MLP neurons of a small language model. Each row is named by its layer, matrix (gate and up: input weights) and neuron, and shows model dimensions 384-575. Each number is 128 + 24 x the weight over its row's rms, rounded and kept within 0 to 255. Numbers have three digits each. A neuron's up and down rows have the sign that makes its largest values positive.
Before each neuron's rows, "fires in" lists the words (lower case) most often at its 100 highest values on Wikipedia text that the model never trained on.

fires in: "the", "in", "of", "to", "for"
L5.gate467:099144088113151107133117146139143166122123125141088165117134112110111134134070114119126120123149169183181127095081174119170164126105131148150132144120116084114137155100153098092156139143123117136133140140158150148099151106130100142126155147156084108101142161132106120105143180147134139152098077087130135151175089155109088108115168117126137150164120164141107145109077117146106166118090117128092170153123161130118062103103097134141129111204145141117081184106089108071140129118098150150115100109127104124069152155113124082119116133132127141125139123169122119173153122149109119111
L5.up467:144125118122148145137120121135115116134139064128121138104142128102083096127168151135127079142097148181117152080108119117149135108148121101148134142119182107139153140101134138138111100104136163125132155128147157140153136113186143147121173085136102132118100144109156105110153166150141129109109118143162122103100113107156167108090141102072124112172101157154110144152137159114123147072114119135134118159117153104099089115089155152134128089148165097140133141143121115143172108061135092131119142113139165132163138111137120171110164146089108111152169126124112098166132127162102124157

fires in: "in", "to", "with", "on", "for", "make"
L5.gate332:121144133159134139166101116145136136148110127150141145093124144166163072167168123141108096131119077137113106132174118164142134122110135100144143160149091137146089146121132111125152144154168118110121142123146115099116109113116133127136109123137084138136101114112153110149144137166125105113113143113130133132168106147187111119161151116141114118130170171165130176139141172099123119145122130150130105129121106133078152099123130141124156157112136106138122199146119149095129141147120093149102128077145129143132181136115115122108139085154126131150107145128075120108103155149127123148
L5.up332:142116084124144161094139141101149134143173095159171167106193161117130134137136126148135112140153139163117141120110128128097138095138172084120133119155103101100129129092166158148110147109113107090130106132136146145112178141120117151097140102165104121081117134121086142146126130144124145174116141124161128163121143105109115143120122149139094083168140122084139139129145158147170133103153139155141092128131177095144143073119097149159153162148133114128164149136134106110107160112122104150160137166123081168117112122148117127142132129137137111182121112107098133150118161149119102113

fires in: "in", "at", "from", "of", "the", "for"
L6.gate403:123167131146152110143149168149164118132181103123156148180147108130136109169109176125111117124151082116114125154148112120119113133140126094140147104147157095153113148135170072134124094114105097134131133122126126101141174081091109125137087136092118107136121097151166073121111152148133137107109123152139112110120115114119119103115117159145058120140107121133113141127090102092114151161169097125096148125139150110135086083122127146118125096113088173118135103163131148118112128094111117172117121128129153150109136101147132134125106154146153133113103071105141104147136134158154126148
L6.up403:149119096073126076149136100146172099123154142124159117115097169141090119150137092114119153136151118134105141169071136085143136107119113133095167118119161085145100155134117146138155145111104169099116106095167107113126116121101163125157097131125101154104116143168137105111147105139153116086133145090125132154143131158129128125148105183128113157124129152122150172106175131111116186129149097155102159127117127130133119166135117129131178106124129130173152103150112138136137143137116104117108129128095154082101120106126152144200119090132190145122153139104105126084109145156134147123

fires in: "of", "by", "from", "the", "to", "with"
L5.gate1155:068077128120171136125154146154117113165086138125128113141143106132143126083086096159079159118114142087169141123127130131137131100149152116135154151164098128141154141114162122112127098123156122117132130106121154147174181151156131123166106087142148143127127113135154143137108138153130092156112139150141141129108115123151158107147126118123080096110128171114122169132089094122146128139103139114122113146115108124138125104128104138145123106119158139137098126118105075161156089170130173172108159084133092093071120099151129140128120124119125167125121135135158159151082113074122134161
L5.up1155:155120095146137099112159110102146150167145151088137123106126133106106126110105121152158149136133118126118168080113141123117098117129141076165123114105140105082157154144109114142097130082127158150098156147061130121152154115158154105166079131147148132141154105084155163112077149091137144187149133146136163109157124119108168135091053155109119119119090136143133130153151139167114108121115114125107140091128157161161133141129135100164133126096132134117108121120148105140139145112124169137112136083152139123138116129167147120158132120140192135126097124131156155170125107115122117143

fires in: "and"
L6.gate668:104139136066107067116091139112147082107100148090154152171106111129102103116117174169126127116156102132138133110107112151114119158117116115118129126151120155076136115145130155117156147125126136110111111178115117119135119154138130151105111107126139119094133132152132097123113124124067123103108102143145165119144108082158113086125115125090112125131085113156155126162120147149126141165131116083119148133140096125142117116145130114163097118128118138071105086129147110135139115121147109127121129129139087121132120146136141164128125173139133124174104178144129132113124135137105165119
L6.up668:143142138112126135145174091138121148112121099146142157082143134150108133090125119161143094130054123147128137118133117146123106136114116130146163112163097133132119103099118140086123093158152100102165106114143143131120126140115085099152110119150130154122105139163133136152114130117175105151090159109132092131134129168162124092080129095076125142152136115059089081107122162135129130145156137152159124119099150111120125126129145139125108139096101155082113102131089098137119117111185140132115186071126122125113116139144158138127137163138142128110163152128131130156146136119125135125

fires in: "the"
L5.gate1183:127105132147163104087131130097138129146123117104155117145162108118115112121144132109110149087127136140144106111095134118126128095133113175081133090108160129115119094122149149164113121107122111159103113099124150131127149126132119105107137151172109120158111082148089126112122117094131104138122077114111176127112172135111181087161175113117118107110151132145135109131116161143136127127144126182123146132115110147168151125129096140080102111152134082127115144123143129166151120104110103139115084094139149067080125130111097094129100114161147152155161101147148142081103096115152126143
L5.up1183:110149139143099122063159141079136116114106170141102109136143160164127127094124122128140119166121131111140119158128124175145087161120115136162108142119134126107129145137151082121121128147148145176161130088113114172097111102125130130122104091112109096148120116139158149124123093126137118147130131171142094082176129132163106097149147081111165152170117089155124165146168139141135133145162101112104163126085138146111126155139142128107166123118101119112157116138172116161125099127132102149136143147142137095103113154135149121169086087099162127114137116095121109143145152127109180145

fires in: "the", "united", "early"
L5.gate1161:115137158197119147149110159151132134134155109122178141139147112124129142144142127133151144186124122131154147119096140175112131110134131152100141114141113129092098153154164133111128131154122126124140165120100117138098131108112119111100167108124126115135136137155122139126129118116105118098162138140116156165159089136140172175163114133118097114122140150182114119118148127138120141183143125139182096135096100178133145152126158121116099122170110135179168181117151087112136072126111143121097117121096065161059094139106132150135120110125144141173108132112115161123092132129145155144
L5.up1161:134099106157139133139123115099131125112134117143134100175081127187115131104145120138158202158162097128135093122141165167110118117113141118094130089099111141147139141173113142159095077156191134174127136123122090106140113090093145151123149164099091103141131153148100156119117168135156130146140140129165116128138153091113115146096080099108124147114124130151141100106119162139134108094143135135157121131085095119107147109136116138077130109132124123113185115154142138115085118148103134143119110110115109130113124131114159169141192110109078119141109116125116118126108112139141122146

fires in: "of", "on", "in"
L4.gate1596:105128139137092122092113152158108154151117092123149147105123127073127120137155201105153128152088107146114178113180123128122142122120097125089140139157159116119175087094103169179103141102176101120147100126108136127147097133120109138125138131125104087099134121150149143198083110123112106108080176147144117118144138147081124121137140109171133150085123161083145155125126129108131142118119107128078105153098146136142127082102084114136111154084131125115139136132144096166164150135103144133155121125152124102144129137086152166122143099152138132105159155112138113071136132136133107117
L4.up1596:104133164121129157111122133178155140141118154095110105113117142135106120108121124113147122127119152132129165157124175117133137102159094117148167156110159113152144121145133161103146142151104129120094132142129113132115139131165174143099151150089113124130175124125119120146106125110116108150168119098134097090157115117160122120155118113099124122131129135164144129144119134136087169115119152173142119123101136143146112113115120127134124116142151118141086087109134127138106071142131168122129124123097141113112150124133106120123106163105110081139151122175083087174101123092175108144

fires in: "the", "political", "party"
L6.gate838:140083127149142146187148143112121133140141116118165120133123130124109136107104160057105145120137134073107116130145143129121119114148163142133118150119100188129086123145094096109127126141118066139162126129122155165145090095105117092122152088116097120115174129164108148104141132137105120136146125136081159136123125155109118142120131096156145070124106149108150111161076125120179123133127104148130100115099130133134113169119107129106123108153147161119083104157146110139123085158134100127107133145165117112156157123167118126085125107120127097100099124093107124105130118161101108130
L6.up838:122100134141106136130092066170154137139079153129150142165133136154062147093145172069108126147110110104132179115128125139129083132128151155111143127126083143173109116153111155159169152137111104105144088110140138179129151130129125143100134139094061112111120072119092124128149105128167130136157115143093123118129097114145116165146113088145137142087131136166105124169152125120148118130166136101119080105137095099121129139121093108136143098154108156138168145140133092110113100171142145129126085119127077109103134139112120185104102129133108109179166113118135150114132157099101143089

fires in: "to", "for", "with", "on", "that"
L4.gate1165:095118123126123107131113166127085115165089123140113135140131129132141100143132100115173124140090084131124152182132116165136144142129118163135134140118077124101108112181118106123105141123116123112163140135140101131153147145123124135141164138043125113134154130096108105135124134149133167106109107148140138112122111168104099165141133141141111137133116123148147117115139116157162139142117096109143115109110089151116098122106115128128110157162153100095129121108159099109164086131103084126117119145112112145106145149162118133178118113113116120176101129148115090108132170157112113119
L4.up1165:102132137131142142149133136151142111123107151101170129141117112130079129125092146144138122095123119160092145141126159138098128139130134121151101123137071126144112084164100155132096094130134093143097140144135148147092112138101110150055130148133123154065140151117113154130133153090134119149159146146104164136131118109140115119175094081149106102103122108112115137081135141135126121112114121126167082133098098161143139168160134129107140112104127162128138097072112152124133085121138181141123132113170115117126124142149153108141113136137117139130132186125158131130136154120169126121

fires in: "after", "while", "before", "once", "year", "around"
L4.gate265:158124106103146124168160158185125116149152127134160119117160109126113119118150158101157130135176086132119128116071120124122160158178148141158115123164086151115132128096141114160129116084134141097118135140111114131145150144074114171111116101155140117161164104122110129141113128117126132095128128160134089123129115177143105122100123142124150149098124173072111108113169134122185113137102142134125130130105110143107118116135096083107090133079148143124137088122147094140121073132086134147079157108125110152150166080171156079154131148165136125167106123158142098084115138127147126175
L4.up265:133110114140163187163173156124121149149106061108095154125112128151122104146132096113143093124143111107150097128093142138100143119122109139142111140113148110148126116129136110153092159117154098126128090117092123148115089147134159113145140143170165088128139135108143100167099130131175101104129097159139144091079131135100130156099123149043128115144136123121087121103133116098127131151104112150106108100163119121146103147129110129120129146110103143143100127117099093128135116103141100127134141131160117171109117115114141088167097142151183092124154125123141149138092142150139107178

fires in: "the", "mid", "early", "following", "same", "this"
L6.gate591:121128143144121165182099154119167112136135076139138115118150131128100093155084180116143135113111103104130102117127106135187139112139117110126086075137128122108134098190105073119127143136109058090145158129075142137130155118118082117133169094169146131121108148109091108128164130136186146109145135147134168133116147123112134182161117082104143138142121130165133142136156124127094169136165156113125156133142130136107139136119135116132122128108132146141155140143168129150142112128099134148096160102111146132174106103109163118115146124147140133129124132103143111107124135150150110135
L6.up591:129136110126116123129110101114148112161121118144160124131172134156097110097143162121144127123117133106139112139132138157134115130099113121122116098126122131118122183141131115122154136122133100119126151112087139101129110143091098097068142138138112077105120126153087131167157111107151143117094116151099131121140176118140112134127097135145121146166122107138112138149158097154091100156162159148103166126149111088110115106127140111118128145129073157130129114149126135132104147164137122118129151116141129149112143098098142147113125142171146110145117153131118130105137121124115156104

fires in: "and", "under", "of"
L5.gate638:108156131090125148134139131098067128117151113082122112103129109160128140075119126106146104131101141131114161129125148118133088108086129117122117129149139154091094171118130082140098154142097115093090125098120118110146075107136085135115125110115171094147144137119120121106110125118135076155110114137128118116120180137123097130123152130100131119153121161131083104121158141137090158144173137089114127115123139119155111122125114132135116114106133119127089113149106183157115058175156138119109102170154142098106184148124101154135103152132167106127109132120156120129125111156082163126
L5.up638:190105135103129103092153127122144111107093122119141104137187134106143167097123112107108109119158168153078116075137120121145131122128149092140141142113168153139102084127129136115123145155131116103099159144147156147127130116159126108131071136120076108121157115115130105115110132132139107153114136125168105106105095120140092119138084079119161145106168140127106133131066147153148141158143107120175156059102175103135147147127100110157108143139122139127161124112093137123084116133135124099127152138131159149132118142135114163141125169146080140154094149124119169167159141139084149103

fires in: "university", "of", "attended", "from", "worked"
L4.gate177:107107131085176175170106128139151123125166124129134164125119117134115135134139144112113078113122116155095174141141133073141103093119107102143131103130106115177131108096145148121139126115099135164126140176125144118141112112118116114145121160130118141132135105168155125122140116126173101125124111161136151141142109127107117102147100122138145152133114186165165119121153112119090167112132118113112126126136148160135117132163117125137136124114120122125116121070130138131119135144171131156071136124165166118104097165205134137156147073135111118097157132154126121121117144136110125095
L4.up177:188081127096101164103141094088137152135076120151151138147116135133120136141136101159136114127148112141110139155063117120115125088095091070119159118104129086147106127160129123110161099095058128153135118180121119149114110121150125128112107158119109125133115106146161078090156151183125103147115113144142113146162159131113111106159094128131121144111146173125128131108113081147099157161127138154141093075090141105127138100197115096087155074123140132159130113106115111143157123105182145139163125141138172167136099158172157125136131130117160130131083145154126105140127122069106135138

fires in: "the"
L5.gate112:134128171121115126106145146147157101165105132124157128135117132146146067132127170075124102157104164107107087121137103107130123127118116129120124088155128100179072132183130131150120083115127161069098122104131107148169124124148113124105167090133127083172193145152116107172142113120100118104122097116117115092167148124111136048163118118151186111164100163144154125153122140143129135135109165137156123097144124126175119109119125109087141125121133138124120161139131095149099082163147137154087129091148108107111118128127102165134135088145099108124112096129101146085102123135120149137
L5.up112:091149109103107094136145135135140125115118136114153137137090133150100119127106150129115163086144123109133139151103082102151083132109110134126144114131143112140163166121137163125105130097088144115077153150143164115132100135119124082080117090150097110178125110124108112155139140152120137135129139156140131096129134112109133108156133128143136171133130152143141124122117106164124104108090096104135103111129104164121166182113146147134124112155140135139115109180144129151108124168154094113122119120129161094148124188095119127117135115114145162127176117143138109145116126144129157134

fires in: "the", "of", "across", "to", "from"
L6.gate479:134176122123111166137125126163115080138162102116119124135104103078100079132134127166159133113109109137129117123112157167162111167122127146158142121104142127173139149130097168097105093193106109090150135056160110142089135145127137091155139107134140127091128133112124117099156130142145146171125078157172130139130112132159158126095114118098122117135106135161123136128145176133138152096162140144137095115112131135119101098148122159129088128145160124161119109188167124127151108113112120134140102168136138110149045164129134142144122153128106121131156098153123119139082174129133131137
L6.up479:089127112131128139121116103145133119180105134173129139170148114111118107132112125142112133120109139113141143146139135145144136144113109123092106141053136114146184130101147134163089143143113146091128167091102088147099143135143152150153130144162096128086111156117138119116135114120145089114127092131123107126088170121124093114126101129119080139127125104127131132158107152150130128117088138179102119145112121118118131135131108124105158111104172111126144157121139123152110139143155136127097180146115146134142124103108113172173167124108114109128172123168104077131153150166140168135

fires in: "his", "her", "s", "their"
L6.gate1614:137125119145134107127134151179156117122106148095112126108130188119138131180108150098115133155108109122143105164119113133128118132129119132135136085149112075146112089117138155065142105123123109113144177077103123094127142103144133139114135111133124142161146104141170131115130095174153082111108071163113113135109097173133137122118101118097095164091151112100113116132104155124138152141149154145115123103170164140166158110112124133117154126127127134147142116171105130149136123156142140107145144055126166140151152151127105098120109144138163154133127120103135148144086172153089088105
L6.up1614:135080153141164147138118136134083177127138118125124112135145177150102147113113090105144152159148125172149145187092145161133136116133082147096134134112109125134120124075159165164167140114156147149118108120141126138145103159134136120100110118114153133157144096158124106118129179153145091088184123138082107122090142191125096122121105118105126121173143108142152120171115183090103141115143166128138141128158099148108121159105137126164156143118170103126148163121111127141119101115121106125155119103125140162129127147125157117148096128114130145125136126133152098139153151132166148113

fires in: "by", "ancestry"
L5.gate1047:189144076107076141152152138174116126146146156163113134125136134151090126125098134090125132135078111129092104078166175122112122094142112144148148127118107155119143120124122126142181142122165125135165121095120103086125153128138103141110153124110127143161122149131131117149141147167122111108158115127116094128104134091146066124109138125104126127101128126096114147111122127142153111094135112153141096113142147136103175125136168156145105119089110100159126139107132154139148095082129117144135105137156111140138178114095152148121129103148115131187123093140132150111114159154104115135
L5.up1047:150126112111108122135123126138143141117075113113151112124127139113152111113151147154126129114125132103138131110122144095144135095091100122089152106090159110097145101130171127088152098111145098089135125078102120121117154142128129111127116162177139128181116126140127114142102152119117139100112137134150129102136117152138124137152133138142111125131167134184098100127137109153140115133158152147127134125120169135107146119111144088151193125114129075181112133137113124123134092168109088108137148133131093130173129153104155146100156126100148078180115122112079097120137129193122134122

fires in: "after", "following", "while", "when", "as", "despite"
L4.gate353:138118147063133084158149111183107131065105082158096119121149163134087115110124144121163086117119089129101093149123144150130117131129174102126122124156127120168141110088147142100112116101103093153119152140141114139102084135115138157097119138188145093106125118118117128175144083109149140117128139160127118098088074146121144129127154146144116145143096171094092148144131105153109107123137082095181144117106143121109125139072069119112120108123112158160140107088126108114138137144131140084118094137141144138146052134130129116103104145120106127141111136109131126154159114129110163132
L4.up353:143090137124141154143133119135155119140143146115145097080113099104141118153142141115173090094162134129121087119150128109122140094072110135124080135118140150124105135164110136131122113115138138130151134101125114082155118134107124096151130099168168120140147135115109131167114169125112156179159083175126144145094103072098090140118156134118117172154103129115076104090171138152114112095148108094151124100125129118129138149099118129152127157095136144162147098127148137119115132133147057150149138100147142117161133151137118158115114145081133115155118182088132127098108134162117147141

fires in: "and", "after", "while", "to", "with"
L6.gate511:088144111142090148143109135119098131113125139095134143153102152142142154116137111101126133103149133131103081151113167150138133152108164124121117141175090111122131114130122114104141142106083117158091131127143128123180132153122097142095100114094142125115130130110135107158147116154146111138125132128154133127131130092138100142118168206163138108111142125077121151157150153134116119131118106112128070120146114096133113151090175125109146125149139105150173101122098143141124143104096124117161132090139125091153097115122139127144109122156112140182129117129103115140150138096109138123
L6.up511:195129149168112103145113103106129138140146139164132141066167144125171151123076155124125127123101134138110143140081141117129158136117110117103134125089190128141137110112128116105130103133130125154105148153153102122127114121099127122151149125156168118112170114143131131134123106123112169117125112165158124168097091121196128109125095123148154132095094143107107111112100124117131125141139098174174118099082150117114136122109101081158128130128131134117097136134139129096134135151120132078130118104132127113133115116140138093118091111131137134116097120124101140147125152143109130123

fires in: "which", "that", "who", "those", "of", "on"
L5.gate1320:131165136096090115141144142139157144106162130104168140138118116115145145124133129158152096157115132126131107132143126152138119105134092150143138068101137178124179096169165106117150139126130136095106148112153129082141093153143162144138122181155148126106119088137087123157133129150170124127133167163171103142168117170158087175105140128136109101097153157123138126152166090153156146139100097141084158112122130122123141123129072092071148118100101109104143134135133139111127140120106156157127119195110113143145148155167103125117141118146116140097121134151154137169132133110141082126
L5.up1320:120162134136108106144193067099123122138131095143120137142155088133089114142095099186119170119111143160090143130144120077141153135121164148100118126090138085104149107131130139170086136138126152138131082158161102129119142121121098066107139124106095142120180110146098121158128156075116119106135097141143132093160092144129117130177125155166103120140094140119125123128146088157128144108140132191148140107093153116132130145166087128086104142125108139127173132188088106138089132169125110181116138100133130125134179136119140096127093162129100134127118139107131092135106167098115103167

fires in: "by", "of", "for", "with", "to", "joined"
L6.gate381:098156143142132117124097084153127101127113122149153121114130121138089115116110085133115145108124130141121159142138121136124155155099148076090128169165162120091087117131109173181135112122116152119087123119097156132097129141131111132137139132142111138165123126084143120077148181142125176130078147111111135096172127137132105119111081051103099088167094102112095148123124146116175132113112111185120153113123112166108163155146128116135125139134152152144144140124117134165149076125112125152131152124061138158108131104116143110144112099138131156107104118106107111120094126090167139101
L6.up381:139158128112154130145141103141145125109195117100130140177159115172111131115097091099140132131076135111099165149126098166107107162095109083126128171120096113113184117137114142115162127129106129111130117132112111131139139148137133155127101093071079094122123151113141142146174144096127151106119159147147142147138122157123156129162140101105092143106151172126165122147108051151140144163126096119127136128107151179138117118135135128152120130157107112161160125152139147100144132124141146117119144150141096163125157117122057135166136146119110095169139135132071151147109160127108137133

fires in: "of", "by"
L5.gate483:142138137106161123140102101167130159161076175106112143115139129139152101127154204129140118137170135123122136085176112126146116110127097102171129130132139191120132140133112140099170110092151143127119144132125069148145131111160104103088126141136109125124137108158116153107118115122109131100145154143215085125188133136145136139096127125100110111105118140104163144146141114098170099115124127138084129077088153117103153152148084150195122118083112132130128113153104140118118112137107133132101142165138114116141140110153089140136105128151119106153089157136138149193113138105118153114
L5.up483:139121117172116092154135138136124133171119130118120119154069129132132153103108167130140092106135119135098131118135119093127101126115159157159182106111157129114148145136099126147131106103133103119140137110108087112148149077098064130144128128114135134147108134166140115155110149124125134139121109120142101168089165145137097131096128152118124106123147107127113110152122164127149156138141130094121103133077189099123144115109160105149120100106089103139137108147106157173135108132115164127139120150124111127098100126158176117122133131159102156165123112132120121130130102144105171135

fires in: "on", "of", "under", "poetry", "in", "over"
L5.gate784:101145113166147198143130102144129099138145129104136166100142161121094122076132131112103150138156136123090152114087143109127142139134107117107141145128124147120135120141130152138122129151129129140108115123151123169088084157127128103140137131137138167127150111126128121103132091171111143109134177180111121126154131150134118119141131101135096120139119123094110096107132092127100162145109116113132188166106126131119133130137148139114158151131114102133134186151110131100116123135140122101112133188095137138132091146101089115134134143172109097131109127106148138153105096133160135100
L5.up784:171126115138104117187125129185099153155104162119146158116070115177161117103132109104123122116114173133136136122174085162165166132122119124084127155113134112106131131134135129176108150106095137133124128118112160144177112084130115120138111128114134142116166178127188086128125126088123139130128155111140148140142088149095085127127116153146099120137100124102124140135109137124161153106122135143075115159126131145104130149107135125155091119135148110143177138145149119130120105137129108130122122154087148160156119161143167149184099130180123111129144151184158100134125122095117161105

fires in: "to", "of", "as", "into", "by", "than"
L6.gate563:045160161120137117113162147124114099157101097107186163119145128125145114109145117142095146097125115112098169124134142133131147088125134118128140165156114140117155121136154122140121133127118114113102144128130146170145121113109103065135112140126070135106164110152151130112065148123145157129170141130120172149119117154105129144161172172094131087149174118118168124135173088123116115124154111149149122121120108123089131146092125110142148105154124166170113114132167112146112131112138161150155161118125133129121143100149092122165105101166136084119069165158100159138101069168109135151
L6.up563:133143146112103116122131084110116132122152123145079104124167094121094112063156127144128114143108160136118111126126084136113159107078082139147136170126131163136115152155084148134117182125095148141123127130130147152091127146124142143153094125152146122121113139118119121145147128116082120124134120137103134122138102173161129124125118125144090187174134108114150147105126096131146128168122150127111142135097167120132138154119104110138103099142123110107088165116186108123106134117135155147142151103157111164163112136125147130132118170156168101094147100152094097123152134121115135094

fires in: "10", "30", "1990", "2010", "1980", "100"
L4.gate155:179133124149152136119142087127114150138116059118135171152126164105140141127161132079141146137148157155095123132111140111127100110117128153104089121141112146125099159110094114106140135115145138127124098118130127149096124099078063186150146134147129145118121140098134113140080129111148065129159115130103109130139104122132120161158127134086127086128117105152149109147177127134118148125097136118120179080105131125138096113145059099181105151142075114093154138175146158107126181153136126164114111105162152125152157151148105112134147125122134153138167118123140167117138131164117090105
L4.up155:150139149169147115107168140110112104121130109108135109133095134159109137097111130111113096144152117151128106148118106144093092091135106122130107123152119143133133111101142108124068139087124124132105109132135144116130125116118077140139129081098154100114103160113106171135125131163131149106096110092128156125115157094160136136123132145103134126151074122074132103202166084119155149158114142152120121109145133157143130130126131137121140115153096161125128128150140158137130122122101143132114136117122097156112131140164145075123110099086125103120123098143149169167161189102170145117

fires in: "states", "who", "before", "to", "of", "during"
L4.gate956:121113124111135104173129102138163103128094135181139138125135127160141135097085093166172113136125150112106122150092145131132147120103151124110147110160122118128133152113133135153146116128119146104096138132125142169136151162141123158119126082169197118138136123119133108136158118120103114088093129121144104100086135099112161126135117144175148137147134132154121149122139136101103168132089126125088139129085126122093104122106096128086158088143126101144128108127122191081085134133130162117138157117133109150147100147139166094113144124145127084116147145144075106133144143102123050155
L4.up956:137132089137115132116142090103135085120131133129110155104108147147142154140106125148149136163117111117127102132154126144147174109156161111120108098110118110150135138157119098080135084121107118141114120130160164133130128078079094175097133130058121147123112173129137127133139147150145135081152149130107148147117117146165154109128142119149083080158160111091091102094148100134139152141127158138109141133106124068127123100116160117127149087133124150134148104158105142136101112133074091132072068097088115137159143119112126057119134130171136149115117137124148121126151123144167110127

fires in: "to", "for", "from", "of", "or"
L5.gate1535:057110122158199124093121159131131153137134155127121152093134102110102156112133127108154135109087134085099117151126160117112139094089092132122088162150085135106117148153169061119096093120138174130125143159142111178101175132139139109116166164139066098119097128120141124120124142125165138117149138116083130129159135175105108095156103125154117134094118127122189141126177116158158117096172117168113148131123116135147145114163153128097120184168103113117138121163122144139110115141120067112130147155132161133136123100137127139095139102172105103139130147113126110119131139138131145164
L5.up1535:120119112112155102122099114129126140130124133129130116074101123140110092104176160124125177132121132109149155103138132114172113101127119126154074161162164129121106127125120098145092142143086166134110153159112137213134114129170114128149166191146087133147103096102065113137132133114134155080082142149088133170112126140098160166130183125138133147108142137124108162097164122121130110073110156104153171092124119131127161111135106118121113150153154117167137151131118154125100130152150077110142131116138142108167145154150141147112150111178094111094131152095174129112107147129106150148

fires in: "their", "my", "his", "private"
L6.gate472:121132139145133141161095118117123092132134143106109148163110123123136138131169116129146157162152160158135093177142124195179139147108134136131129122177160122115100119156163138151140100092107119083142117110093162138091123113140095081064069095133159078107117121118125107141129121085130159136109138116142103131134082142129140078123089144125139177135157152103110110111109166124155106142110137170123083067135124129136160178105082113095135140125079099101150161150126160152116108132118126148143151127125138114123118135129150131136126136134175098121118114071115131140099103146101130106
L6.up472:149129165151131135115153165141139134152170143123140114123166155170120131130087147121129143100132089106169144111154144117121140115146114139144137198080150119107150167101132152137119153160129122156110140137095144125158116179119127165166116105108152158128076152155159150115131129125104118064109118147136080101134145127136124153147082074127122153100134134079114113118151145093131101145100154075131155125185133138145136165078129126152100135131126130112104133094126129168130099126139176135074120162122180171183145093128111122116132161120132111126139109157142111115120131074128109130

fires in: "as", "the", "vice", "appointed", "of", "elected"
L5.gate617:095142117086105108126105124081145146138126120135116149164086138078114092105154082143124088143167133080169128116128155131136168131093112111107110160129158127134106164138133066092113145132139097115104134081121118151111131130119109094155130121108143136110097114140144112126174115126130126089117111127137145170121120149103136141158129122154116104121135085158149132196162162134113146137120152123133169114122123058095101117127083149152125107144124146113156124178083150101115095130134145121108141144131117083160124095142140155130160111165149130082115084112124126164106109160175124116
L5.up617:152157104101101134137114156131125126153117126085134090181125165104081087124130083162154073102126124141163140162138145152099142099112146103118143121111107140108112165155155057128098140111136135114145104105101104130115128134114099102169132153127146143136113104103154191146119162114108091103108140177148090130129104134103090121118152131129148111095147144134109142135121116106123134135096121161146159115137110138110076087106107139138110135138130094132135129105078176123112123129101096111173157137129118119151113142102091203113125095149114154139129094148108096123105148141135087108

fires in: "for", "with", "through", "the", "by"
L5.gate933:132130114094154120148113115162154126117113111140137151128129153137159158149136129129121158173114114090112096115135098110128169114126098155146150163171122092134144144151169158122127126161130110081131084119106169109097111147131170171118132123106134163115127116131122127126098094144118100066140135114150092124167140131152112131134106131077129134146113095093101111131165174125147086135124103133125166116155164148123119130101165121099117146152122131152143146089101106109136116144128125147171103151131149118125140168125096094088161119117110132106099159103088111156163124141128147118
L5.up933:158112119174127114150156169126117144136123097144154083167127155151134181141153192182102108148128119123091099133169146104088115170086135105162132121178082148111159151126139106142156130108132111086128136152127123125140126144154125111098143119093122158080089140135116164139117141160114113108117186125110128150104122110149133145133108100128184118145108141122146125089097127100127099112137099134112083083127145108108107122135130111103143134163112131172181142131106147121133132179093097097131139146122110166081141152115100177142156116111117109130148152106139113105132098139139140137

fires in: "but", "and", "or", "xerneas"
L4.gate321:120147124129140125115108180096109112117182149115134124153102155155113129137166141110144152112085094115137168141153142148103147112136095143096146144080122143169118121128083123140075121130090131136148164173128126193109111121093164112149162124172124106150150142122141154118169106189166153151164123119132158133105113110140096127118100152091097135155126124170042130120127131158151129139138134135119120101135136124148096107119105150127112146089096133109145115136147150116130077106152106117122122136161107134123193156142138141132128175131160133081131128088148155099117136117073096144
L4.up321:122126139143134122066135137160109146154171145115164120106155131127138138046144086113134101124162109120155137102149120156121158142151109104127109147118150143166118163136144097136107171188136155142138143126126157122129144142126152115099144162152099096141078139107168118121166108153131090140139116121125134138152102128138139092135132126114118115176118148180100135132095136200104099100135122165117160145112133096109134152129121132118120127141143133107106145158124084163119156115162146123154133140126152080135137117146138140143137146114162130121149133151091152121161142100131134158